python train.py --n_head=5 --tie_embeddings=true --init="normal" --lr=0.00483 --beta1=0.95 --grad_clip=0.5 --warmup_steps=200 --decay_shape="linear" --steps=8997 --dataset="wikipedia_en"
MLP neurons of a small language model. Each row is named by its layer, matrix (gate and up: input weights) and neuron, and shows model dimensions 64-159. Each number is 128 + 32 x the weight over its row's rms, rounded and kept within 0 to 255. Numbers have three digits each. A neuron's up and down rows have the sign that makes its largest values positive.
After each neuron's rows, "fires after" lists the tokens most often just before its 100 highest values on Wikipedia text that the model never trained on.

L8.gate289:087117115144139117156161072175074120153142180108145135180140123082094095170116068076109121116161135129181148082122128084145078201102095121154081118139162116099121157146070176118140102151049175173121107097128049138072151124159167066131102140099094086064126138122135085134128098084156116126
L8.up289:081139115104127136150108150056088057124154143186102110128127055115152143099093127090122092151109111104104080191106051135139093157171152188123102123153116161126074129140158155150165112138132049159126106101157107126141118131128073150111116204123108177130190140149120141116138145143123148131
fires after: "=", " ="

L11.gate207:107078110121135111186143140105059137129114090127132117137188131133167136136120103164138103083072137111147152151174107081153083081159058197132134091148187104137096120064095134111184115156074069147137184039130111132123055122182134144155156167132117160102076125045132155136123115142125103132
L11.up207:138119091126127113150141116096070082113107180115206069186108147060111123145085114106092097147089134110180152173150116104110148123162111105110144164139134103115112062081114097136124157187130130145139127153111195092136101111111101134145108144059161140152144107079111106130142107123130127185
fires after: " |", " $", "|", " Votes", "(", "  "

L4.gate345:084129144115103081174161148152144084149152119066149139096134174117129220118127091088135139151125121130156118106153141094133165091059211149119094110088090154125162073102093177134112020173117178074083086129134114091152129124107091127127164144136210154108113137155073128197116146148129138117
L4.up345:177149113062164112123140112078157161117048125114139174118130096127124213108123094094095131106114128150148145134155157126036173158121115094132141132125141108120089148095138129168095114141105123108088114193144101155133095113126085121122161106084145099152090099161184084166171155133134148137
fires after: "=", "\n\n", " do", " o"

L9.gate183:130091118051133175127111092091129125058056131071131154156152141115143122178151183159101062114094130140089113129104169103135123148066128203144194192121155146129133132146156157107112116128198123174125168088186085131089134114130160094136115169146101152108053104120134090171125135163127176119
L9.up183:071158141122127124213156099107137095074161114156102154101089077136158122141069147116094185148089132137156096138071085154154143132109117102168143151084111146104165139079142135166087115158136130134125085124156132118107121091102141099125130082128047128116142203085174167120109171056147137118
fires after: " the", " a", "-"

L4.gate25:095165167123110132156130102113117109151121121104104092077129176110099096121130068052053127133182171179109154158065067117122085115126177099114121125045154144064139115142127157070132081144132112083146192136172114074118123090070136108097123085168129175086116187131140152075096106119112138125
L4.up25:120160151087169103109102061044078097083156140130158153158125072154153063061142088064125116097150219219141123100190117125109102152097083091138152140157157141111154162140111134114104141145119157102082120186125144086082105062100155111129069121124147172148133115128135152098077141109138113143
fires after: ".", "\n\n", "-", " So"

L9.gate414:126078169194138175085090148155094142129102087112131114160180083112158107036104068093139137070131074123135171169104063145089126137126152060107155134129065143100133165197168176185157110131143119129152122180072099140148160088174100151103056086167111090142063081131097113127130147080102145125
L9.up414:146105120136162147128085076136092172102170142094125084163070161152055157182082111113140126102137134107126111134128148128076126121190094090156160163194148101217155113153133148128116116059123174133082096172150168108130132129138127155137200143139140138118124114072127115148135154129148094093
fires after: "."

L11.gate189:114105113140172084148124139117119163164147141069119147139125132139079102041149171082089118147157102064068142150141112052179164084180108090111155148166132210129123128150145110157142111123164130104106121139124149128139107106147160090102072143138121145143084124087108097090166144157123085154
L11.up189:176125129172130115112110188150084145135146116103152127215111117114088090124115098116144110132153072140146076133142122169017144143101127090089138085174131106047165112124096136127088101083086107156223112149145078118126104131120157158150149181126134126116084115108112078118142123111135126124
fires after: " the", " in", ",", "s"

L11.gate121:164132172125145127119098096165121140159153127133203075137146157096196131101149128164188146098164154094113133134071113099083109132097138134140163122140098053146106115072163154126112190099075113118115178113111106090102124120107096128180164104119113106088109191104163160120190141144103120096
L11.up121:110102079111152113059107130131091077119123155138133111134120146122158174149058115064193148138117172143158097141115130133125153125158119120135114066138151055117119113083114137173112123147108108161186158068131171092103133102109136113124104142133169095056181122075114113117136134180180101124
fires after: ".", " |", "|", " he", " He"

L8.gate174:190152099186114155140119180102100115131141108153129109101126092126157104136118155159144128098131115132187171108124103141114118164098136096120112120076134215146121128106152158149115106174114106109101158143091122163141183144110143184168127153192062167105104096104065167149083186136078082124
L8.up174:137126132142102143163093159101150145116173168143075059120126143151138082174129143181119108151060133137101123113098082141103151106121103093114116113110152092112165064067099091124078127120082164170115171068136145169078111170150094120112156131095136109108154096119110147162110141131174082122
fires after: "\n\n", "=", ")", " Title", " ="

L3.gate14:151100146116082114173075139120162133154121145128097109089123159173163132105124167137114127175066084125155118121146124092128170119157061139185150133052087128108149111130108164125148111179130060116110145155150104115114158148144129049174172136136127187082096078137140127113119151136134108152
L3.up14:056163163077139126156104142122133125126236117118115143170128183130113125168165088136120155135116092112136194148163062143089124100085083159138142119151065141165077170083089131108100115096132120117196115115133134091162143112111125127120151165144098183179170142153082115053146141112055152148
fires after: " one", " the", " House", " first", "ita", " age"

L9.gate177:120111169140137141166132136155147102133139136090139122165107158067119100134168139112068100127176159170108116113160104106101107157111129112164130149143150099103140119154184138169117056111111159059179115142103164133102139156109161182121123153126073194148087164096146165116099137126127095176
L9.up177:110081142108125166199111146119144094122112143168121069062090117118161136146159077111098086158149115148133120080107153094152071134181148119164137087149083140134152129103150153155110097121150118153193165178140134097113112108113116102107132116086127108121118160032126120094107085128124107135
fires after: "\n\n", "=", "s"

L4.gate347:167121128094138161138125153092103092170107195089148164115156143152109116111091129136176087115117150142120133129145122151020090101093133045160168128144123150090162141168100160094087090151095176089194177162198091082160108117123154104086170114047153167100111140141139171137152139157175108085
L4.up347:125092078148139144032190094137115164160134124151160143152145173147136173094136133066174151156116141089164115175177104126081101172098110094079080129123138179149149180190072131134127106152111131191135111128090099057136118098121130084120154167117134146166137134100217185089185108129143082092
fires after: ")", "-", " =", ";", " was"

L3.gate102:082153102111139113157135118176159015123132098119148141067146129146162175147175154124091089085151128129156109131190158089078134128152142094142101127063146118165144086125140178111120130161166128095076096153106143162135165114162211117084131141159120118120124094109064119128121146137096125196
L3.up102:062156149156108140205099165183061113116137129162126100098144128149141139104221118121119132063135082141134144113112124035104186125070144128114117093108128098116071154091116104126146114176104123121175137107065126132153089123133140112133173153146147056151131094157153111151160117150098109146
fires after: "=", "-", " appear", "\n\n", " acc"

L9.gate160:157125149096084107124112104133171079148111116144102097180160134153065127072111055069130118117101093159118118121141114118059089112101093215120170120107104121088154105112113111160144144136138161109154110140162081056143151128138171130175126119126125181079144114143172137124190172116126145100
L9.up160:120128104186061152126151056144100143104172145168184099160164156181078107141187060094137143108083100130134143142145093123100131193139092143140070107139182154052153170099112158153102130110111099050118125090161133121161152130155095147149111101103103161139113085112095167150115136162194145102
fires after: ".", "=", " the", " |"

L4.gate140:138171189120123148208159110131105048141125146117166086150126139102133152155132140100137113185104147116091122104081128091098123130134139086120137126167120115117087153100116149186146112081080085118144114141157153160092113092165096144097103144083068151033151098091126133152153235134094095065
L4.up140:107100101137122145142128097085149077080078122162141132072158150105138185197085125094112079110119155140165152107055127134131119138109131138111042114120155174089158147111085133115155080067110073151170136114136177123121168072101115080124126172100110131118164086156166135135148144149136125180
fires after: " =", " the", "=", "ir", " lack"

L9.gate31:114121176118136129125117186154104135107138092126109156121171092107127077116188153139103064152064103177099165130130111145194081222135161108128121167148141082162160132112128154091151109090068115107153165170095114108127179119120144110088115107125094142128131110122062109151089156130108081130
L9.up31:126125089108112171150096148117168148150169139122123096085181088111113131104135150139153097141075128145085182135150096135157086140216127152144079181096124047088062109123132133199125112073075182133154131138107153124118163131127144085104121149197141119149153102103114121085098155107095114105
fires after: "."

L9.gate120:125144163157146134148092129098154136147124175101092189185145081156167118172150127159109086166144118176143171107158103141064109205128078159082110137099174111128124145086149146198103117061154144105172124134105132136103097142133117149113112065120086133146105135121062088157113171108088072132
L9.up120:124072151138105177166114133119164105127091158098113160160118128144134095162098125102103112144128134146100192133177147153134092200122124109072103127154147114114139107133224184187150142100113135098162113160119124155114160078156124109130099072116062181103151146082117141098051153168139086133
fires after: "\n\n", ".", ")"

L3.gate376:077125119147089123123176085121162082118103083112103093124164059116111114131119122137119137156147130170121042115132097078116089075122117188079117167129184109115154118152087148164115137084132143126166108150056125129094091147086138130120188089157113106094107164143138159135072142191123107158
L3.up376:112106159141138141142127125143088084180175172144132124151110094147140129188121137142148146121078107150130151084130147150153132100129133154130152097122099135154091117134135194120135072146100112187152098120157119180181102131142104113094192129172137152122176105083093089111160108112112132080
fires after: "="

L8.gate73:102163154139114109185142131122141139146105100126200153109088181156118132102122160141121096102120161124105143108137109092160205135082095190111159160096099162086142190140095094128107197125153176177147147166098183141136115065152187133139146118123111154186093113084119127106085099117098116102
L8.up73:092093100124135164151103091120117126122112115156128119171133108148070152122066128103181091092084092122160113125196126171111137096179132161119106145108109172148107100155156078126135087129132039171109131139104163178116160160144170167156179104110109122130118126174125177135103158119123087101
fires after: "-", "–", " the", " World", " Cup", " Open"

L9.gate109:122090137104129140096121092066122135089128118080104183124128103121151119132102135087102152210132133149145141205172154118155144133192174087120149122118109151134106158081155122167169137134130121072071112122150129155084114123136156106180131195135144120175120102119091162149091137153085083154
L9.up109:124154184142148130149188212148087129094150161089101131138062119184158080116209122117171060146135136172105155121182144163117137148185108144100147098130110131083101067089119105156175117103166096170143098140147097136113133138105111126137093121156133077083147169145104166183093176132099149107
fires after: "\n", "'", " in", " on", ".", "s"

L11.gate425:150132155139137122150135132098179064127115126117071137189150063083138076079139124115142177160089138131151154147079137097134087077125131109116090123129171110112088121106137167099137096151092150074120126052116076135182131110094153136138097134176116104141139108056086173118120161168130108115
L11.up425:126144066132181093132048140165144158127168132140150095156082143177165154114112111165170107212148159185100108113166096157131120085111164170120173112141118084093119147127127119205132095064145102089118078057142083123120118145129129142111126137158112110102085113057083174108067112109110207104
fires after: "\n", "-", " •", "|"

L6.gate129:154116104085121245111168143115099165078081143132137155123149116113146096068093168103136119134136088130118180175201108117031137094100102155124127131117128192147143092131136100150139126130115162147158146165115104103072094152110160159108106159114182135104102120199112162072102136081167160161
L6.up129:211154145153123165091095150087189148151088178166184096113170169142156065082138162151123128182090104107156140115111136164125169167180177090106131073071135121120182075173137119120140134147090130167117165142169139097166096137102092148146143181100119090102147136142162150080102166147201193139
fires after: "|", " |", "-", ")"

L6.gate311:112145065141127161188123156115177123127137132156140114118183154133180181148098105162119161125117119126104102160099075127080111129110160137099108085060219136122099081144132100112169112097138138086114162124165146151150083156125147113141173128118128111103175095105167055231156104159155179145
L6.up311:077117068118156069160042104093129124137183125168091085104132138135077117168123150100140187112108124193107097143171025114167126108143111156125127117138116180124064068111128074200101123154172132155141112152102089105154064163145125130155130115172155144089129099129180136127161110158121142124
fires after: " the", " United", "S"

L6.gate48:106090147113095159157128173160158197120126177105184072110157148141171149124131175115167111139089142128101073156114141097142135150096126181154146116107193104113108147094081085141123115113142200044095166136180089096140136126164147103154119155059047175128152064126175113074121110201133141158
L6.up48:196123090116142157172106086108139109135171071119157123106139153171143097175090118123154144125054096157077153174169065115062107139149109182145102121099116145096103061154157113151100066124176165051115152186167119134139141199163134178126156083131105135148199139128187164117159132102107112108
fires after: " the", "The", " The"

L8.gate387:132128093193083123113177130120062166138153132094134144166129148123094119176116097116085105158124143058131156118133112146159132123084094105196148148133091120126144152120166092112128133143138159162130081129161096100005112158164159117151162097133076134149154185102143163116151118160179095088
L8.up387:138105137094114124189149138072080117180188116074151175142144065055133109091106174164155094156140102101182140093107116122111105147156132141116131056184133107201112127166125139110179105107091111134130098096143204157147180089125122129109115152173122092130081135081045134108176143172102120133
fires after: "=", " the"

L9.gate393:126150057173080148099123050105143163103133111097180108083137126176185114135095098127205139139110133123135127125157133091111131159169151131143144074133107132134149121100144142099188217153072106092129144102120089167174178146144134165110116113103109055060064132101152150185090077177105107175
L9.up393:125154085089152119171150085174098130098113176098207172133078120126066110160110081139104120133180115108107125114161068116040087133133130126042172140132108072111110107175115119116099126152134149142119161088182163115130121094123148133171128115114146109104100102163152171171117117116195133096
fires after: "′", "-", " (", "\n\n", "=", "."

L8.gate97:104116145157114118160108134120122088181159123149131106110183064084118051112133132098097103153155149150144180143067138083095083144156122164141161136087205172166102106099179091155151137139107148092170159191123083100139102118110097093158165130126034184092134111129126168136095123108076089131
L8.up97:106146155122140124155148144049087057180189132151126050105141079092140121141129081130131083139131148155128102111150085137176085076114147141184159172127176139172096118098190143133126112183073134167177182161158093157124181113127126116142133163142172160092132127109066094108147079148151146130
fires after: "=", "."